config = dict(
    n_layer=11,
    d_model=256,
    n_head=8,
    n_kv_head=8,
    head_dim=32,
    d_mlp=320,
    vocab_size=2048,
    activation='geglu',
    norm='rmsnorm',
    norm_place='pre',
    norm_eps=1e-05,
    positions='rope',
    rope_base=10000.0,
    rope_fraction=0.75,
    qk_norm=False,
    attn_scale=0.177,
    bias='none',
    tie_embeddings=True,
    parallel_block=False,
    extras=['capped logits'],
    init='normal',
    init_std_qkv=0.0201,
    init_std_o=0.0,
    init_std_up=0.0201,
    init_std_down=0.0,
    optimizer='muon_variant',
    lr=0.0137,
    lr_mult_o=1.5,
    beta1=0.95,
    lr_head=0.0121,
    grad_clip=0.5,
    warmup_steps=200,
    schedule='cos',
    final_lr_fraction=0.0,
    batch_tokens=65536,
    seq_len=256,
    doc_mask=False,
    train_tokens=361800000,
    steps=5521,
    dataset='wikipedia_en',
)
MLP neurons of a small language model. Each row is named by its layer, matrix (gate and up: input weights; down: output weights) and neuron, and shows model dimensions 144-239. Each number is 500 + 40 x the weight over its row's rms, rounded and kept within 0 to 999. Numbers have three digits each. A neuron's up and down rows have the sign that makes its largest values positive.
After each neuron's rows, "fires before" lists the tokens most often just after its 100 highest values on Wikipedia text that the model never trained on.

L2.gate210:565414513524544482467473529569575534504476487510512479497470507542540499563457432486477489544457475509484488499498483514599480524502482541495496511530511458518482560541452545438496505496476458601510464521506491511445504557505466528478523473503501550527559510530535542522479436522616457482
L2.up210:523489520581515487440461521499482493542564531498552438533517506444450501468526510460467505476518543496490435470530487477458525457583466467436483406522481512460553548606537486499484537491499535508487504473457488540463455425559505473445520499526485506507518519547569467518437526469548501502
L2.down210:427502484540486469530485541455522531460488441477511546518511497527534529435515535543546440525542423501491551465521536431502493451564580529529445568485566468561467527489465513487450513457457473468434474497484502517537492541438531560520455508502510381485532422496502541519557491467530498466
fires before: "-", "|", "\n"

L2.gate0:439497547516491520542567481557518557477508573471507534468527493473435472501533463527550501503487560503575499479492427552421405438499521497470493508486551523516559535494442468507460498529476421530434500544524531563550521533529544487499543424514533584500486507494479554500512450554462496558
L2.up0:488552524524521585488558530503506515544497548406510506500563488457478548436499424573542439514452504485520524502505532469546529459452495478490449551494502476489532514537466491477512493519466444486508458539516448545505482487449460544508417470426567528507516445566514537509508485545496493446
L2.down0:513444505493497581449501516468568468453448504523436517480493560413526437505595418501468447546480488468480543465478463431434428563452496443473482531568517522496532548469539493497511459573551500531518494486504442542544515490479541509479502537405511416516508471489443561536517492464532486534
fires before: "s", "il", "t", "y", "ri", "r"

L4.gate13:474557461523496479467531497502471531511511485590469429502509475532521538536409551530472498518534464443548601475541399483558544546574459521467442533467487540502526486497503500506503518526535497491523463481518521453453505508528406530441520487465484477514532578534485495580503523501465527522
L4.up13:492415467489520563516500518476519542503521451539510496525589480500467484525448483542514516461442524551487503470512463479493534503498541475481513482448492473505476422491497491437492539509526536447534521534544485544505517517570464420535475495458429506542424555465423433555481511516514493383
L4.down13:517519564461468497540553526512447521456527543463489540495418470499512535520526528495446531537503494475506497524486413577504544557556512565545441472525526430520452507469510488484587559613454421514431409486493434431485527459568502491455504464479462469484474598559517460494527427469437494481
fires before: ";", " |", "\n"

L6.gate2:472502549513474504454410529495538511521440474541499480456445540414534482535504466493483546479483445451496506507552517521499440505501522585495495515463485523533500560442410517513562411584575449505431435522488515506479518545524536448499432498430414401565522453506514483463524536510595456489
L6.up2:497484453555554508537521450520523552523479423493530474504469533431466513506442429534499467443495513532444464447513547503466528454521557559467463511499500495511522554519512525450511488572497415506458436511478613478526520459552537471503456490474439451517471574479493538451470459531592512475
L6.down2:538522520583582522566502536466483546502450519465580452468412553459519478463569468470470503451510595475512505515529466493448521507586483492521466511507531489439450490498507507504490495566474522506508513470556611440492449460462483508551493493603473476553473449538562453494501575457502523512
fires before: "c", "now", "y", "arch", "men", "t"

L3.gate291:556463548583555497541551546537512410502551512403461460496456510489526483538497488508485495522530475476498474426506501477472488420495520510531546555496480566523548439431430424564516547493441482496434538512476539497465454488514531529484524454441464496517498462501557569516520401484480576488
L3.up291:488465413472440527499458477538531478505584492483514537525493537466547518518443551466563498535529570508476574490521465542525491418440489503517436499585480546437485558476525426520400520535491539468498459546525476479470514509532485461551463496556456484517509491560430574559518566591497470512
L3.down291:494475489519512471573517519521465468530439526469515508442505544457423478471540439545530543439492525450542434544480510494526458552502537513466512469458493476549559398473462563459505447434482429530453565489529483569495531425502437505532519449406561496532540480464470443428521496516485535562
fires before: "t", "at", "ition", "in", "y"

L4.gate115:494537516444463475438486474536482539464482516447471540443499440580489424538493537518512444492467516504498591472479429563549540557512552487540523519546465526546539487462448543495484504439467476496510488532535480482456455487499533460542470540466445510559584451482547478588494523550496533465
L4.up115:425520496478547510509477451542544479451499442573493493520510534491471488445498461545462482541389513516519478444492497481455436549540466509510468474455494507516540506462479539490525549477470507472580500489451481601544567521497472433431460496476485502548471541490483511580494543508453468538
L4.down115:461494479455529499461493529467517459532481442506519524516571599541577564477475585475457536498475476542437494538469528403539524547489452497411512457599491516471508465451515434552485483514516502519532557516431525433490456487452478487494485520461497520485465491540481530526515440489500522533
fires before: " |", "um", " by", "ia", " ", "us"

L3.gate99:471476507532426409502495567601529445434505513524580549543496519514475528489465498554526434540552528457529545504557489489531532540499525569463463499536535476500436527529547472489506484482546485460486545469505500462528503517520507480444555512494501471481506493500518492521497534540552525534
L3.up99:513466481435541479453511474415527509513480529541524533541484446483504514439532548498470481517485470523479495504465480462517517502504506471495498566503441546504505516526539508499486508535476542525487500452546563524461419496486424424520490422565526588477495478468536468510453452552509543470
L3.down99:543516504514563595492516426504475567441454536453517574443487529546522510510530497473503503504473484579500523485464504518537512529491575486598502465526529554524539505528510483483510522547474566442414501438502491470536478503532513511507519520473491468535506511510533498527470470449457446433
fires before: " the", " to", " a", " ", " in", " of"

L6.gate169:561456491523481476539490507498489524492362462590487511490478440504452489480482530463516468508559528536457538496508540526586467528477464544496547498476570499515503439516524453497469519534523501503530491539552494493486472498506470542506430487558507497506534579470535481439496564466507497440
L6.up169:534487447544462470552464463458462607515519551486534491531507556533399505465542572523482503474522510528497551525459497505501451506457483486446514527515495507559452551467507507415496510455498487515468572527509504598520495513487530500461514520549472480468498407522487492519544521518528471513
L6.down169:537504473525502466449519508455480493525501542457491489556486462435484468514499424488472475448469534510571435509522478531523619482459493446530533495540536565410521488502491480478546529456597517483451526534466579538525509531514521458497466477503437486499543500515483492564522552532432521476
fires before: "ed", "s", "ing", "ant", " |", "ative"

L4.gate216:452468514543518471535530573461552566470537519497562539501429451491459440456500489503505555588410451504414463452510512537519486574568462513517482547504461573420550523483513522500515479425499549567495500504528444517514511487523595562489471431465535461481462569462522423466545473452505438466
L4.up216:449512516556520525529570532469521613469517477427521492488492532526473414496475494434523520503499436442419441552492498519510503522524427467481461475530489566460497514468481551508565467523520543500462519579458495539438509529535499510486517445517499402472479585482589504531508518489518439441
L4.down216:468538482533523556542558495574541547476506499544501526512525461426455501490516537494534491533527483465495407472509535524445505489587501500575517528499489517441473419486513512515531553483532504524469530504498427540502559475472554523517515614518527260511485506492568501483530551492542512433
fires before: "=", "-", ":", "Career", "M"

L4.gate152:418493458479514569490502494505504523497476445576475491504394524490512471520523509506475554518478562531558508498461558516598506561522519467500473551474491556498517493527512505487523445514481546547448554554520502511491507585542456463497544419485547517475480494482588507469405413477491495494
L4.up152:464519447499505487423446511549447553553515453570422481496542489541504472533531448529484468583450505542552508455467465551511482596535537555545480515471483447480469452542491425492448487500510523497431495518522427507409460427469475591498428562361535512434517446468525446442466539527508473512
L4.down152:580508544531438457542472549505557529513484508434574475555512509432505530512509472472505554505430484475535503509548513479521451527490493545553510512490538523542440542470512483474471450507457478509484562488489463450483515470535543506472455502559485451503486544492573511510520466540502528483
fires before: "s", ",", "\n", " ("

L6.gate238:408475483516532459463509458521545515503530533567579468480539470509500490486509492529537459571417514454479523516583458441513489507463510522513574472493506543486457542575469493469485557520514493566555503506480517448515498507559496597535472517470452454492388479513587481501438500508582542519
L6.up238:451572542514489505442512489496563604536409499544485513504542530478476475474539574522474539518471523570563547458488433528531504505513483564521470405468465557537478463531537571439483513519432445465518473492504495471457491421503522475536447473470462438455433534534497515416509506509486556418
L6.down238:510488489513530479458456493506538575491583484508631541474481543523486567453438458500496513511538567518544481547531564456514519478518533506519474514505518513476460488486434420547502536571559529490524498500454560520567468524575476521424504538495457501507510504561487564522495529531546432489
fires before: " in", " on", " by", " at", " to", " with"

L3.gate66:517513535518498572494479479518542494526483435503545466471490476549548557541485466504492575483540546535465546476500459535481518451511513487496497384482473509497486487484498468536526471513506513484465519536445452479511459494492534465522539439478530364503508531481536490465565512537511420458
L3.up66:525527536542501500506549514484499431476460428589495463565583476562495507441493488447452530568580501544403464500435560486448546481453462483524481463458518484427525499520504499556528564518573540510452519474523580500482466457498527481527504446464502485464458431527524473439495477487489412453
L3.down66:550462484438515495421407527547518591505554436492560560465493541535493476461581501467460506541552510507517451476515492483486503517464590481438561511475466470497491464493401446509475487516503530581483460511462457474522559455539478474413532455540566473438531467492500496500565485528491481513
fires before: "t", "y", "P", "da", "ar", "se"

L6.gate148:537502519461401545561508512523541463502540482509569428500523469533546551512515509507492448564550520580553508488468504433483525519463546499496457412495452501475465420472492475500527453541471427509440511461525546458461538538450535502476506459493527540468477453551437511505498520508488530444
L6.up148:424523505540447522468483441514431500550482530481453510502608498506503476493485524442504463430500598514497501458544468447518464493529486425452509528551419441539616536518493473531524443526589489470556457413513474538459553537483573474416537520501516489502514490493508495480531495520523532534
L6.down148:455391479466492553522501453510508512475489498512487449591532586519495536500417573486583475477479504552555518455490520530524580530462511525465405444490461462491446502484523443528527543486483492534502524545479524523475493406535567551529476539505554464545487482470526499506482535519533517431
fires before: "\n", " |", ":"

L2.gate282:531483498486484482477514489533508528452532528460538494639450436557453445489468513514529529513501521569490528443550462514561517447564504497494489531462504544525448496515577534523524465530511573490530581476485504465493438553530441469556514469505516554568537573475468579519491445477517517439
L2.up282:535447504549485450564533528614438501512457480531450536499548546480497479445539511515508501457449485522411466467565493504511447485524496460556519571522551548513404528481529582510561441495515511458504562457517514541491512488561531512503499482456537409472507527470530527488526474533486517504
L2.down282:487451487510489470466499526558546504534548444459451497427448487404511527494510422476458510515473570511481558495447520463476509510625453471495502485501562488491456496549466474618453433578448495541493479437508434471435512497553437539558527536508494407472576541524551476546499446500531444520
fires before: "y", "x", "ni", "vi", "s", "ph"

L4.gate213:511463491487475524477483499428506564429447517566471475529615526504500406508519452541461490509467465507489449495506516485463485466551482474512487443494547511485465445505474525536447438533477457531487587423519440485453422470499492520465501493445522523548510534500514479421473571443467451495
L4.up213:563515564553520511576518527509546480497532477528473413532491501568526497487512474523455481533543562507490520538581550473508463498456553432525555535512542487583500444587489459559509445538444409477484484490556475583511537486531548472501450525571534470489480513428507517459526527531551483594
L4.down213:548534527559521494464447565582509530439449588471481503541438579532491460503554497460416572458500529460521463526516542526525592515511528482512510477564578474524532561492516457452479469457515536467538497469566544471487500510504506490444468552442471512458478510463486477575428475485536537489
fires before: "s", "ic", "at", "in", "y", "ia"

L3.gate184:503496509551454503511502557456558486401506506534582437521522452491472554498485480477487481487571540481504503457508537485473490499527476469537444525527529512440529549518480489461420516555502498489430515504438500540483478490493519458529543456442538504496478586512513472490459515528498547524
L3.up184:537470515547523470451467522507504537496564441423347535528459558460561477504430494513488544490472528539474448419517443479474457465512544560510532447527571454474493523529514477466492491469504431562520465499531528532481499554571467519422556528542457554476483530477529470450528506590517514478
L3.down184:538478427553495503494445512555477480462491443524523443506537506439506423483477436514540500501509576528532476443475514502545511466461513519549455539613477513463492472472499491533550514502418503496511470503515515508518497453538558441525405511528504449422504590551562516534442470475535481478
fires before: "\n", "---|---|---|---|", "-", " ", "oc", " of"

L4.gate138:538538530535560485497497538511501556454444520457553544570499528546532494523517507544499468561486539468513491437530519510506452443465496536468522533552508536535510544515539444506500502524507482551549447565489487555564471530482498509446381502566581481519521555535523482451544498533566508472
L4.up138:480567542517489554493516488437472449552377475542469527455471509487492581486545534568556501464590424506518486503508456540589495474513482569426477497545486482529436482590539462484463523559470485528520517502429447508537486498531594433441495509494508485460611478456544559528499535486488487471
L4.down138:555549528478501484526507442607551537507491485450506584463478456490518546429482492506486413541490577512475523513504488453500486549530477453484544573517526550587468515501492555480496451519547466511521438510461438524537497512494450432424478489530523500550530483536488448466521464537494497479
fires before: "ed", "t", " the", "ing", "s", " with"

L3.gate288:522507506580542462509526518462502489524434443498436534510461475498532454498532506496446507498568527559540453521514488470556488502485520452371428515497467462541487541515543486463542476491450527484456506525402565518466545463534499508458495460513467536528473495506500510513445516479540488509
L3.up288:547484576555575563442586497448464543529437489463460488474471532450542468483513484560482446464481492601519413498490436461479489544495548457451476482492524512456527415527567505467532519509470537549506515501480506448566536518449543532445494478445461471448495471483525441489513522512546504514
L3.down288:444491467509447445485534451533517512554524542494518542462524507519588504514539472495574485527539532507571547482520556517534521565524522531584497481516570557551511557486492466509470418495544447471562495459460436483477550558428468517511479547566474421467445488503501498495512525509420514515
fires before: "\n", " —", " the"

L2.gate262:518572541436566476564482492471573488474554391536500543463574509528521541444477515474497521458525456526484509459502522520435467470510438495528512502540511477518532594454496490495444477463517498478553479497581556510496526454443537479541562480463383433495535482504500466555477546517470491546
L2.up262:548486517562548517533491486551523546553542518548494452527508509505494503570517539470456555470497458537512482458541488574435496511565482496552545561531474426538486536520557551505440407523494520504453519520453518500466503409512393405517399507450548527494521500543520458537530534483491504511
L2.down262:496484481553527446441544405474478468463428493461508530483454501497466452468470544442527530516551467548547487560496545475553428498489534446437567507515445478516494537530494512565517496474495496585489436458477530520470518529477524499480543534486507452538515481465514501438463506471528430435
fires before: "|", "\n"

L2.gate223:463460561487492540474508485468517530444500444481494467503518484536501528518475548475522537508469526469506532514507454547535459513604570408501477469507519485522478476520537482437553473567514480462576543587487488515472493500573530389453507490482483551531438414464526444412519490526595543473
L2.up223:472512525513467490494579547465549491471540559455518443475550454474480545474439591421551488513534523493536568503563466457469484490518536449480420530465438530430497426505462507546630518497486513500498533486536494479449601451541488454419589579500565484482423443492479534515555477483567497585
L2.down223:491485521425490492404478522549490516535510529466482538513547574404541417485537496568517468485475471572462457556488526522515522490503470474432506466397524587576466506471440529534464441480521509513515416456605484489504410472536536470529447527410478496503545454439505456519521518504487479501
fires before: "ic", "y"

L2.gate150:502487460458464477514508447457471503549497535546536509490441492452468458491554551507536540522514458455482497488456507504483567478465511525564515512470426545507418524474497575518488535514496499488495552436537479453438499519514559475534451532453507663516469457441482520467516480558514582455
L2.up150:446518461494536509496507464490462532558538468548545484469478478461482518485538570484567535467517495472484497431504504525510563476512508511480501497489435468498447555531530530527477617465487556524511566489513480482460495520522489495505483467435493636519459458448513487462485474580465546477
L2.down150:509507534585458458548524466503539484523490412480533481473554468482515547501416492506482477511479558573515459485504457484548502439552509482514467520546470524453484492519532449461541594481539420557448473515421466449488473497508521455527508577488530307480518493502509426486508507485568482492
fires before: " |", ",", "s"

L2.gate127:558519484495496429461488533449495574482507485529530500541518506442565476471505543528473484479495484440507491481461482569538574479602535505517570502485539459485547535524479511475522512496519406483441491493511450449523548489489461481530531431489430436516502529542515454554484528495507462421
L2.up127:538415516502493518519545442474533510585430468476489536530515577447441545480568547562544464461488435468507502562444535533415542498533486491498523487536576474496523466522492457485497501527543525553467448484514495495503490579534524468492491509424500514501467410551476554540495501475499459417
L2.down127:501548564564468459545566454494536479471501561449486432455556539480490502527597544456478507575478471576519524495486486436509538500545455453537430421463541521535488469528533555534477534425437483513558430525500490430493558450529526495502534525535567463490537462425573447484522510483480520456
fires before: " |", "L", ";", "C", "I", "A"

L6.gate295:490520511524465496502516520526529447483497463524440454477481578494440385482511442504613583472477503486490509505464551494505505545463488443574432492463573531493565538509550512468585494582497487521467507583584494515448489488492524548480524553497465484481503560448515554493530579490556506519
L6.up295:548515504488554509534584543468476519468531488515493547501498503422458506485490458448493500537503458519521485540492485516475445572466474495491519487482474544518520591412442547546541452494465517425500490499590524442550583498581464515427554533441480489458489427506561424489491555515545453480
L6.down295:509600474486551556492560557527506499538573522488568602469487553486509529437475439440527523457546521517503479500599516444499528488557526456527534577527521504450545554529567469534485512486519545435595509519458505527511481523491506465472494539499518476533458538460466508526597538410520521453
fires before: "|", "-", "ign", "ult", "ic"

L2.gate142:518519502504537458517508508462461513522478461517478492490456468503508470459557512457489423490462442525538448522444516481504567526489481534465526514480521538470496542467481548510505462514513504489560503432552492467491499528484502499544485489467480504534503520467502590531437605469472532541
L2.up142:490501480470501457550430514488434488522447491484524485493515480531470439515503505493477491460472510518491461491399411531426519526502493463525531499375500539461516486541504545530468510555480488446484491426521466498451552481422485481495467520451455464516482544520489510471561467460523532491
L2.down142:448478440510467484405522475582489505498502479513486524531526504483503563522440513540524549533457510489555549555505529479522485489475465483534486471511437501450471478502476493471612535484517494479510456534486522552481487514506566476512469562536421443507451539488538467443459523518488489485
fires before: "\n", " |", " a", ":", " was", " an"

L3.gate270:467505571480465484451549488467457439557496553531526560461481450481471529470463541511518472516560568482574459564517526572477409522412465431627522466536522448540489526455517482516576571470561498500474516538531407562548516458504485521517488522507503520528594472536455469451461549498513519559
L3.up270:475536601438504512489527515470470510565516529509511527440446488463520487508471524473492509489539486463517542556483495439508512469485500495553451504502511447456451543535431501491514553505547462459498537529543579531514528505454477543512493465552583393460437460528459508507519482518450565518
L3.down270:506430495572485458452523497455509498475466423519462446531497438508524543432477561493497446465513510497507490495565429542530489550587459559583545527472524476570497536501574525536556511454554454494521513494484451484514542547548469532567472524438502523521448567495545563480515481546524507482
fires before: "way", "ly", "er", "th", "est", "-"

L6.gate159:510493494498502498491469590486576418485532539405524449507492522504469577496446525493493491433410437546523515447491517573483534534541403501474533485490459499555453470535479552518518515503575566460503493501496497481487429490507483453462457509526497467507456498596423459429500518528521462469
L6.up159:502523514489483563509431516511426536447484474495433485498446493493536534500467429489466513438525521490506469471536552477482559472539474491571554457524550511542546428507499406416446527396553537514481479468443543491497554506464464480480458497460524411513522541563477467462495471544526537502
L6.down159:427534509593487444526509516460515502564515577544522550549485472534530507477483526488498465487501502556460473555383457492458585499448493459533512508580480454524509519462506512529473553568492452466496502476548442395517462533470475541501511524485504417461472517458482547475524511534554467502
fires before: "al", "ary", "ation", " ", "at"

L4.gate111:519512532583482395474519580471537528507451407453527461483542516457504447463479499436524513571498561497484484453488486421463469531525535513540459477484534458495502554463502466554436512485476466465500516489489564435476494463451491468462431487483476530455417479533454453447569519506536452456
L4.up111:514431451536514571539551547549477510561496523461586475488480471428515477493522510417499479485527531541516474440455476531451518493486532511423522484461527535478441468397508502485522494569586470490467497508547481516466469424429458430463494489497574573523487502519444535546485405435523455464
L4.down111:479470468515475466552454486542500489482436447464464526491508518508534451476463535483455501614514511450473451473466444466573488477555457526519490486538510445482499480485463500490461486476491451431503477546482544480540562518556490518473525484436516494479488491484541524386472513499458462451
fires before: "\n", "in"

L4.gate90:465531507473402475476526453449519390527542547529451526496505472459411510519498520477543456598530486532473521420465527473547531539455491510455528479472533522485487507568472559483502484487481533468526491495575494496472459500506596461479489504514419551543540506490505589534500512508473554514
L4.up90:452526511524513490506577427473477472509505565528478564531475483438497443533463519434496564471570459477527537464537540503503536512459517499475511498461395565517446500494517541547508504475532483496547493490497500480508432537401495495542473501541607531566500447542542496469439522521539565512
L4.down90:511477479462424479498489488528547417513488436497468592514567565534530510439456497443527445472514454542495501490527524414554515483501499604522590514569436472409475500520551476393517461479546580394509504483472550492490450515512561524482490544556483454520552451517491499538524445473464539519
fires before: " |", "s", ")", " (", ";", "%"

L6.gate178:450543530464459513480577478453480472567483483482478519462492548420524450477449450447574502479500558499509541478559499415476484514523454411483504525560489545534510553427597460592540582452530487462479552444540489525433474489389548511502550485550440492455525532544500577467539540488536493483
L6.up178:446526444436515472470491454494527488522456600456518523574443493489540552446522549459539553532523507496566525419455493498468570497490536508441512479524534456413500537517554463551477620519472518486570465489572527440479536482498546537532501446464539525505566430521472512508548483506541496514
L6.down178:508509542504480458497454534486527502517533496519470528585438588497503455426418509492503529487495465496545542458512573542479472498430508504430502480527503475483472520536546514437529440524513502521509456489464602518463497523496610531507466554509492637532592481534439415500541440469494520509
fires before: " |", ")", "/", "°", "%"

L2.gate131:548472507533521479476518531516518563465554519485508427442516496494507491457487503510547453563517475551512512499531496491520553471482521486461507479550521438511469417463503451511487526483485515481493531561470495555481447520472525503466522552495490485444500509506557513526516540545547501602
L2.up131:473469526517514490528522473496521603478502520560455489531517533526513515477463519515444530561529524523495496460503421505585452442449405502537496504482484507421509541503479411488518577512463490594468534510438517485540513468447432472537556469472523546491555485431508479555490462529527458616
L2.down131:573405533407542561513465508529525518451479487472502484488482531421509508566544462436470529457458514484557500539503503457563464485453512444468442427595546507600508423504594571464497494474529540521480486473539542558493416509479493489493437513427476486490441502468539512517476513443580482476
fires before: "ition", "at", "in", "or", "u", "it"

L6.gate125:461472442457537448516461462488547542495515493513493508478457499498472465486489586455519554461507499530489499470526515480513573531475427488536457578500483489507538601432444469547491504456479465453472513481519530454548526453505576474559534453536474423501486464463541519529463570554533535492
L6.up125:526510486528503493471492507451569483517500590509482452476518443376494482539487423444443490457518482545541484530470502475570458496514533547478531468538511475465438425452436434491529510529462509477539504486549505507525472469502532551513489451509440497463485492538526494545381537468510475437
L6.down125:527537507481438516518480475475545406523535439445477543553530438507528527451484537521517478488577411469504510495471500535531572432510539426401454493513488518568539523561521477487560478466486526540518509403517555500510476483588454506420538515436401420476563476487562526512544535478488506517
fires before: "\n", "==", "After"

L2.gate140:508539518546448485502566568505515490542524542523496525486460519439495445495547473498537537503493496477477464621458497507470503505497544440515505510524458524467489483440555492464519467492520486488495508489495479486451543392518549515519526441529466609462510462500568437443460535531503434452
L2.up140:501550489556533433551530554540498550501536510499474504406566523460470479472548429455516501509510406553438494536487477552477490518496497562545511466527468498482417478463532521433558443525499428565546520472479490521456526417543411423516483539562527535522527453524587427537473553533450519461
L2.down140:527516494580527452453494502498511484506501455443519544553462445489527468538504532470477540561500532536509465478521464506517518498525472505578512478534504479440555469547508486527519479516506526521496497438548464496462534496508503493468502555525448355487446535480553528482563542465608430488
fires before: "\n", "|", "-"

L6.gate232:483481542478518500503452571550468510498502442472542490499484542514519467459455519496501440558495477504523519463522557530637495517477498535472500440614548434508509526478515431457487508448509431582464552440481473546566462463480462513506426509525499472468570546491551513499575506530517501536
L6.up232:515554499498555514448497563484521486535530481526508509468563547496547496441470532542496439517445487521450450496564504527523484445495525555521532488567440449421472545529488517438425420482540453486470601577512483543442543487434494468523457499562449473487532482491496472450549477451446509484
L6.down232:453466531502458483494496467528570546543473463565507542488481552531569486518471447496508467471459480458497428435505494465515469454483510460498492547539520447506496477467450448595558529510466533530507489464499499546493515449543503460463513541524515465412526516527495480453507506514540443478
fires before: "-", "\n", "er", "---|---|---|---|"

L2.gate117:476507458578440469502518542516450562512551506516452514473520481398486520478457530409501509400558458512544454471508479485452526450454531477465418510470508494533455483480526464450450467538485459542478427504534517466483498571522532397515461514467462549541537491517594513469523470539542523504
L2.up117:476491505480550517500521552566483503555489468508529556481447519405532453520516538470535554524521510629497483493542495518485502459465521504500504504460523476507530515512515465528437505451487479451455539442559525488457492534463493409437516517469552556483483424492527428508541495530485523462
L2.down117:524457518530458501396490489435441500464457526528539457524468513434474495487465424478474528470432573482468490473488455476525515457507532498521556492459511489462506487522522489613521459429493516475484467418491514537455500513479506479485476493475451467502553541523461467491531480455518514453
fires before: "\n"

L6.gate93:520489510541527509479489357514413511462519568560456489536509505473477494495514495526490467564417488452448559532393535400517445547499520552554501454488559498465481517485517566520520435452559489474504482507508450516561541490479487544453498488499475549451519514521484572482538562520412521471
L6.up93:539514500453517420547541515452536520551501520494442523492543480525537437459516507509552520450486444504480551531463463436474449536485537512529529462466521561521550518495609507515435564465545471488477413459481471525516556503497461477512472519461465463537415503465558486443469517445532572477
L6.down93:455522494501545558508545537513463552514519517514516445627538541542504547518510455514460414527493466514464530438517457550398517466510492492556469534505483517526527517468442485579484482448524515551421530481484504529488471414511477505540512543533572507500530483528545480537503450459520430436
fires before: "ure", "ur", "ical", "ain", "′", "ic"

L6.gate100:513532460426522495530489512468499519440513534473521498468511519504515536454562468529510476529556485538480481538468554466582453524512557475498511476495453490579449487453478564468558465511534485511511447537543391457503529475510496596504449499492518528570547464515521441510526536472528481441
L6.up100:517484542517490476484473577533503475467533445424462496504476446484510504525504492571520538462533495495503426493516503498449500489435483514463532484470526500532526502531546546498500443465527536443533471446525513504558509476561499499560519505490488393496471480523500476595550557482540535436
L6.down100:542581534423566529514491493470435495531498482454497459449424528518499508494419512567458513473489454497574508481461532423476600520562545519433546501511452503503461584479483453483447459436435498520462382560526476516502485581495537501503541460477501519444467443470543454521523476462488452495
fires before: "s", "ch", "ven", "nd", "d"

L2.gate25:365480486502488442465471526538459444507526462509516512530525497495555541504510572578567475566459471508456472542520409523459479517568563524411453548456456451515544514526520487556493473477486542465503457561536478475481546535494540555476508521454507543436501496482471497515495510486578509500
L2.up25:465517464552507457536416524504499446526514516536492522569495435537520423497523539483445470512437533537528429458525525480532504438488503589597419393447538521489506476545517530559530520492496563497482489518516473436501551491435511534512484529465473520519515478488505481531495502482508566527
L2.down25:517506500508458479545523500506466444524541498537464583486499528494543561540568552412445490458502521488516496504447533523503481555501467459539531525571526507503386412530488501511446507473533433471517502426464516375453449520531541501494519484488476471588506489501475482476451553471476466497
fires before: " (", " |", " "

L4.gate209:470504503515457528470509492453503466418536474440510496485488478477511470501535452436529491516532474501444554449471509488471507473456544531502445424502459543498515529570499483444519462519465480454545533513532470511509509544481513514474577462485466535462568510534527521460499493499472495418
L4.up209:491513425577453474472559444523459406482480482535483453443463481552526453495431493537527444496496469556527426483459598529520481495515462550442436482494544540533487499492524555480463516467501556457526499560376521494607482426581523497547519510502503457485480502465469489588500498496535476514
L4.down209:513452486553495537538481487516502520466496509499505580456513549464432501521504495470538425498555400455565572576474504497449561553499460535508494484544471461610509445457521429578478473449433470442525469484560489515529530489454515531553572521469502586475531479540515476542487501568479559512
fires before: "s", "d", " An", "ing", "st", "ang"

L6.gate127:503504583486490493448520525530454471504511447500556464521477467512554568490468497447487560584530390548551520546502478528540471522487517460508539490537516387464551402442492491490450457439459443532475502471460442469479571488468491474498483477508464550500487531549540409524513599537475491480
L6.up127:468473464489562506479487472498581511560576482504542525553496475471504501511552593537493517516543484493468558563508502507437455466538538480511541525558453512416413514546517494467584511576508542557487514537540456554459479435554503493496376482445495510500522487512539506459485541475453429524
L6.down127:435488497556549473472524485504454522479571438437488475557410443561502517513475559466462478534491503508502497497525477521547541490536467450490463537584494464500483493550475557535467564509438469550481506510538501553493547472532481567514489500460534385421468531472531533510520502467504479501
fires before: "\n", "-"

L2.gate95:479477497464547432519518482496505504494478461481557442448555537523528495536459489445505456509464463496503516500492556471482453494557543439462565473510444453534596570493492410505526485514578478482497454414473480435463554497528513571436549486509516493517513449519499504479480527474482520449
L2.up95:478538528487452471503475514531460430538516471435504534513509465470392504518459493476517515435496512528550482522461505474516540585574505442426495520455474472529550525467479481499468465560580524529504469534551488502519509501570467473483507457506526480561539525497504488455542492557475492504
L2.down95:470438454535497494503489501562474485480482498518436537503474545560500535534517535486540428462496540502492506505517540507585501530439525522520491467514478539452502458509452534559485468519456503518503496500488533580414498533536535502554502482575500446490463511431488489582521525470538439455
fires before: " |", "\n"